Weights of a small transformer language model.
Size: 17 layers, width 512, MLP 1024 tanh GELU, vocabulary 15664, 44.1M parameters.
Training: 528M tokens, 8050 steps.
MLP neurons of a small language model. Each row is named by its layer, matrix (up: input weights) and neuron, and shows model dimensions 352-479. Each number is 128 + 32 x the weight over its row's rms, rounded and kept within 0 to 255. Numbers have three digits each.
After each neuron's rows, "fires after" lists the tokens most often just before its 100 highest values on Wikipedia text that the model never trained on.

L10.up818:092151121135144179095113155075097162129167213121121159134050081106105147151085167169155134129150110118165135181122092076103112110110146128120123129120155135086116103132081078148119136060114179160133129084127110131128163157060180138118135178124104095118161148139143129133091114128192146129093115108144126123165183083142152150196100100150157102088119121115135123179154155120114084097140
fires after: "\n", "."

L4.up916:169143117079135104065129179102082084093178156164134082178131104135077112121141105177056156119108090165161112120126164161084115149142039077147096099139145134089153102102121087157092167135148183115116134077134132116104147133083098177105134100142148090102125126078121134070153117125164073056163132192120129125119136072112112087134215116110121093182063067152127167087145094129049094151114
fires after: "\n", ".", "- ", ";", " ="

L4.up976:100091071055088135149121048129132134173152135205126092158086099136103060203189125143165124166160179136072098126168138123133182135117129206112089158154114137110182095152130140096087133159098131114100071164200106118094090135106173099195158111165117114137135189171129100113131120169138192107101111136188179136100153179109071134152157120157134144116131087181157116167120116122129144111088
fires after: " | ", "0", " (", " | W ", ") | ", " | L "

L3.up436:166084131111093109130100094145153159146108140168109134124099108117162116127136145142091117144072167158185103087090082071167140135142178119075119162094202143128099146167109145118101113094136099136137130099092099164109089183138205138113141149100096148139130097141124073131140117163133070105155097109181134141148145137107136086159119157090144122121142108100131124109211136113174109131155
fires after: ".", ",", ":", "==", " | Apps | Goals"

L7.up266:050121111141128106106095160086156137131110136102072111112161116138179115136133090120093156118152114160137079109196129138143166176092143101152071111207125174135104135107136079115140150180077164121068133115111138078191101150124137092078126117130045128176162161118073129127162114111099147139197142141133178072092084140148149139105124142058153100118171134159202089126096132102158150075106
fires after: " H", " h", "H", " Th", " he"

L6.up513:155160128162191099150140164172147127069200088186127079118122143095166135133150166160159142112078103100099055091129125152095143157160105120149139166167096121131098139112097181168115167120157109105159052165151160143161178160197113163164122130101185120172107106093133077087110121128215125153161114128158093127121145119192156205062131135155165059118096104151128088097118090157126130152151
fires after: ",", ".", " | ", "i", " was $", ") | −"

L7.up746:122114158117172079144154144109115119093109155143088123084177133175124063118129137101147140123162183124189128169122113075148119120107106120145149113127091134139142122026185235134144085130091078068119076165101136129153168133096094137076104109136094157150167117172088159133106100121158180156157120124130116173165110176152093183131117062093123109066142125127120089139159103129128097118097
fires after: "\n"

L3.up815:145143120153131112101116121143135100133116135171095129121118132140126133127071149192106134135131087088201127127070100081122160164150078119105155102131095105102154111153167171144164145183081100126141110171114234114164082156113102110161150144091154088143118153205158086051119128074135122149124100152161177158102104149118105182117152097210082092161124137163161149175065107149153144132119
fires after: "\n\n"

L4.up259:115181146154194100132124168047075113154212138143123150152169147153085132103133179124038133151119114240077083071199115141087106127140111091115146141156119121106099199125121127105090151140063068107126117104178122143154155177168154113115146133189125131138149134137166135083104129132114177152109124121117126092152108104154120099070128180146118106094105141171149110143153151108184113185073
fires after: ",", ".", "45", "6", "40", "65"

L13.up960:104152157111175119143142160199119091187171141117162150159068167123193139110118182164130107148142090132169122094139142114159137140140074126152095102110078055111084139145104089139161103154089140139119164104166126146196081204102142075147132082114110124146156086171098156103105123130171216120113146162144082138153158096117128163077141116125077108102091149169155095113093125123117131138125
fires after: "1", "–", ",", "2", "; ", "| "

L3.up8:158133110142085172125133142108142117094146153089134146137174123126123100098117123105092120135088130162161129121104133162132088150087152114144166145116133091123148160087189132077163118099118110078112053113142177073118163113111169113116114185123128114128101106136134152128151126156117124087119165069111141195111177153099203121135090130099104103113131184150096125130116142057142143124099
fires after: ".", "–", ",", " (", " "

L4.up10:120166150142209136088139096102119124119095113104138130183107119062118143126137174155113116142122090121136072103092118098176149184165081064091109081117121082077138179146099174138127123134078159145112107041109113137118168177107160180129152143081153108113128069117163100135162127129090113090168136080116137122105139070128132135117106089116146119163143126136185164136190069091084131134124
fires after: "\n\n", " =", ","

L4.up1018:176130128185178155123105131134149136117158137136152152207130150133108204084133107119121116110101090143126127145160110158155111071146066128082169167110082101075158074094116146143255177139133132187109171148157098087147103160154160077150145110167145119142143157136154095023147113104131149166054126183150125135148112157184128143113075188156095140170184125194111136147082133126109129144134
fires after: "2", "1", ", ", "0"

L3.up193:134096166180121132116135082182193149073086208171130136172178126117102158142140079143096099107140177172096107097119087145118151191174125167101121161100124126095147065107112076112159200096113134138086086149157136142142183106124130156098125176100159122177126149174098153132099084075123111095099115096139107145138121114115152101099146142162112126125108110100132135166118153202108123087078
fires after: ".", "s."

L6.up769:167106190119164130130087116144120109100138182117115174095131162123116136112132149113096102178113122091112098137137069120132150090130138153136092102132127107107050129102093116144161106080147078105141123175123061150183129158103153073110127097129092144139114119177100114160078116156118170070148135152152088127187144098129130143146141208168095087155128131150136127152153093177170138128144
fires after: "2", "1"

L7.up698:145103093111142136134157134083078067145085129135163072119187112090121178157167196150124139060175111083169079086132089120154120163171134103184051151184116149158166154118108063118167064154096077120106161121146128144099216212082104107123118119129101099147122109131073202166158139104147096080149101160125095138117145087127139137116157124154179122115149178155171063091144132133125109204108
fires after: "."

L7.up896:163136124061116109112065095149151069093123185098183110125186115133171151137073117076128147134168122107174138143166152199140157042150138139137132180163088065131164113127167105065187137149148109177090091109142129132187086155130090074134164103130179166085121077101153130115124151098088120118125100030076128171169111111193150130130146072121143149171168146145142140156156145140108114119101
fires after: " C", " A", " M", " | C", " p", ", A"

L4.up883:134117145137151078152120221132079122122137110097106099152159090079097102129115087152123123080084214152145162139187091167136135145128161113117122126120164149106186088087144164102167155113125164154069171087083175196108096151150108180155105062096119044166126121141133147118104120039145097164108151128128124166130153184113158162103088166131084153128077122143090157131179109068141101106130
fires after: "\n\n", "\n"

L3.up775:151059145088131156058109111146094096098143112130159089143116095158084172108124130103123099112129115166129073099106137123104177126171055138111090082123106145177150040138188091104132148054134098168080110147121166100092105112165204102121145116138182126109140133192080032119143113151146144087127124140131097210141156150107151113076144132166152157122117152160119094130108156079142201195164
fires after: " (", " p.", "2", "1", " ISBN "

L3.up834:122172085150184092100160141116102113127129192133126133132135116095107167124118078116134120117150133084134135084111103134129136129120122118125151113093171140152083145105136114062118143154097123077159124152057141129105120156087157128129122065086177157111077152098168170142085126162150143099170129111124106190137156154106162126163153152147124092031115056164101121069134162130160152107161
fires after: "\n", "\n\n"

L12.up373:138159109128146123096099082127158112118112135157086157063128120125111095107112162090152121133081080104152175134181140135153094178081118078164133059047123116109097099083156124092099150149154151111127030140106112110124153141096111068171166150063116160150124127130118126122082123135152159191132116132138129082108141131071153152118149090168137152114136105120133125156169125109076091102137
fires after: "1", "2", "; ", "\n\n"

L3.up654:132089105158160155151119115192124048146115163131075159091142123203133096110128091146138070183113095076082063112135097171102107060128165130105163117116086132089188148125149111107180148039150152122063158107168183114039166165136120110122093116162100123047151097129062132114175096109092110178142183111130112139093127141122100099169131162116153137111098149120154089177157122157128083087077
fires after: "1", "2", "0", "3", "5"

L4.up910:110082145125099182071142108103091149113144137099124060137134133118115091071130140109127088152148140158192137116108102131117119118182115114101093155108111109149086137161138066151167173155150141125149127097125127131128130122157156162124145139142108088107092171126099147063102091126141126179088126143116095179112131112142100167138125120078182145084179074182087125051131120065130150117146
fires after: "0", "–", "1", "2", "."

L9.up775:122128080104163122134148177061150149129085123122168152171101121123158177108154115089087150111140157161067126186139150095118175169148108113109123151112110170082081172144125082164104187117110151108163132077185168108114077138130111050148095157169070157064099096137095194102125133178168184102127024122149160101099141094117077133155150104116117152132105146172127142102131065106135140163088
fires after: ",", "5", "6", ".", "7", "3"

L9.up935:101137081060148078133132115126104082096139143110170113120117134133197142172089127136090112134095076189104081187161151110126179149090151139093122102115133165116083149161136076101141158151134167091165109114162157091109100145110162125171154127097124157161136135170087153085140162122159057139150169125136172080131113179124154135128113106117155156102172108097169115125199147155104149092166
fires after: " G", ".", " g", " h", " H", " J"

L4.up352:138152087152111144151211104066087063142165116105113101129106124154136160095139110112147162152128145180160144097130131176078073154120109114159149107102119132179087131065130091102114092129134091114106151138171125130092096130137091117061102118136104053111167091150139155104105084187132112121089148110108158138073066097088111149087130157173131104093140116085109166155143110119138102108111
fires after: "p", "-", ";", "|", "\n", " Award"

L3.up571:149066069108097190108152135093103092123134155119137111225171192149117118090124141112113110096152104098124149097143117085122126060132062096143105089108106164128144144120169133136085124126209170109212150099192129102120180133090139148135133116127149121160107133089109162145113179142108127123123110104121097190137129185099113109100147094151137069102105145140191137139151171105206119117120
fires after: "\n\n", ".", "\n"

L3.up99:171083064058159149162105140114103130088099115092143157205139155103129155171111093107099083105207176098098126136126119102099084151184079161101087126136094157098138122124146147126185134128202137096143186137082138130145108169109149169157111096088099102140130075110115099110141173126113126090183101142133142170108049092122145122164179098126152103167183102109077068129127136148114145155100
fires after: "\n", "\n\n"

L4.up229:169083151107193106147073165163130131125105123154228165133125087111125133173163128086142160130131162128078168140065076096135132159184106128109154130149131132126142105051153084088149147064138140121165116099125161116150146132155176099154107125125109110084134066181130161112152070082082128121206103102154148111114125138086112130136111149143088077108153163215098127128124101163106170160155
fires after: "2", "1", " to the"

L3.up957:106125140098073109080166144123072061158192132197152129128128156126160122089077161082118145063152112155082143140124104084081097105116082164114082149155139129134099096118142185092116141198150109140193129106094107095145084178146061143075127126157085125097152162112173137096044133126091198107097122152104126095090138086138159146193154201081207138132155172108149099120123151172149123149156
fires after: "0", "1", "00", "2"

L7.up95:121108133167086117072084122128079114168169106114100172072146098134130126125059175155126096138112135100132121135116096130121099082133166094114102151140103098097090141140094140154186156157106144112139153112097155144095129133121149094114074110117122131082080100069135141085150126154153151117123135103133160133119108147135131154103119130093124134122157102116129066152153161143077105129099
fires after: "1", " K", "b"

L6.up544:120119085107146064121136125076136081100115189152161091124072141155201151133150106140114153115106084144114077073158078129167139216100143109100113195119144114142105126130119149143104140174063054142119141093093165108144106109088113119128139164128087179154045119093145182181103145090151154132106129092102131149126114114106169134126138158097152135201144127136097101173135153145122192203160
fires after: ".", ",", ":", ", S"

L7.up202:113158125082114139149218179102043178126115143161155119137149169149122140099109139115135078095144164087125108167150152114155142125151077110101142150141173126165094129103123124178099110138153115074082145149092115184140153188067194109113187181124155181179111091145077159173168099119103101100092170113097172118105128175144115051093133109196125071069088067159124112136141168142133124089091
fires after: " | ", ".", "\"", "\n\n", "\"."

L3.up217:095129136117120135106081127125118143146146147111163096117133176114128084052098120164088153164123188136176156119185110140150136188151107100139146142097160135165060116142152190145117187164105225111135119110128089089115089080117080159177154074130142162126174125161176174154129166143115066099097097153146149123094119147095125106097141166155121163128131076139106109130099117123111123169152
fires after: "2", "."

L7.up927:125140104130101121160102055134147107102173116134163190065113117125130105105152089123098110100094086139142092112122114085110085114089035126148137146124103107168083119120160089101138121076175114141088155141120121155141163144132130160080145081132096104216094101112166131162111107131083123093185113070109144123152121139182160153110112132173130053159139156094067123093131102128171117126099
fires after: "1", ", ", "2", " ("

L3.up388:107176159178171094090078117158138130111169170121157125090125134129159117104096112148144162139145053143141093054096135101109127097144129132106120145154066162113103132146135079033186098142086160173121157091081144167152126111123149151095120105132158115090117157161095133121154172072204141154156097132183112123114134073150096110092150131158170112139167079112135145177148144148161201108099
fires after: "–", "2", ".", "00", "1"

L4.up216:122140118167141130103036061100089127148091167136197131085157157139147110110128133097116096110144170076105101117160211102144131214160116118100118060104151128109192186134179179165114117145142137156104157101149150113143098169171110166144128130144145158129137107128133094161091098145091097134132162145137117137134135129059099152060177136132168116149123133127160104100109092129141157142140
fires after: ".", "\n\n", ")."

L6.up153:120161105116058060146135103090128119156160127131166157094086119100183165146204109133128163115203137132093105136094148148171114081141158108080131129134110049122112090067119088119101081107140092138134141177130059090097173171168129163190102088128159146096155084153151139104137166104119162116165139124128145183091089141120070072074157153151128129141142100178128172142144114132138091133127
fires after: " | ", "% | ", "; ", "0"

L3.up925:158146122180140111103191079168077102192121133127193150119138137140157155166125173134112076111138112103152109123141152159097112131184122092126124163135122117142158093155163186133090101091159153184114094163171137089121142111163125092095154100131117146153121139133131059108145066103151101092189111116098134161160117081137104133163141119132086130146160088090129147106133134105107130110066
fires after: ".", ") | ", ") | −", ") |"

L6.up537:162171101117139087101122139144142101133164139121089053164143122192114159135101195138092139113163160201111160047117106124104115142112124117155162144159118113150132112159108139119080174160160104144180098075116116168107106133124139125145163116103063086056123101150116172142088171191135133119113094146170153118133087054136116158078161116150102066150159135145141170089135122084194118130132
fires after: ".", "6", "0"

L3.up823:051144122093086115183143199159126141174134105110093107128093078160077099131074210137157098170158162125136071173138139117111191104143121175130079132118133169147115118159188107172188103117112167162105142147084130118163159159118151193133128080152136109087151108096103181166008120116163121120100111114125152094107123114113140130088102160172085160117119094126131109115121119104112100159052
fires after: "0", "1", "2", "."

L13.up951:110099140109176167153112138135119106143142124093134096078152084107154137116096156140117077132142127112077118144095111153175099149101147162144155170163119123082083118167082133102137105082176096112130171168090138197178107086088102101057083121117172102151084157124162127142115107086104119100117175125084104118169172182154130171068091107205118135114077141147084119172114114154119163175128
fires after: "2", "0", "1", "3"

L4.up186:140155163166132194038124105111152146108094145136104080168103126140140103119160142121163172126135081136086122143151135124150125096103129129078129086126098112126152125099137205117166148084153116130181067130133157116073115132145132114200149139119132191140140096151126141087130145145154125119151055143165111085171102131083168111150180085143106079147069145110124131099199084172095141167160
fires after: " | ", " ", ",", " |  |  | ", " (", "1"

L12.up126:075173125077157112107133136098134128168122075173102123132089148098112078108151131103124109104111123128129117114173128137157193211195152122147167121088138137140176171151120120122057115069163086186116106140119102155166173092085122076133127111119091096149131101100105091120102142154135113094140101135135175119148143158118101098162090114132182161101137125150122056117106123163103134162177
fires after: "1", "2"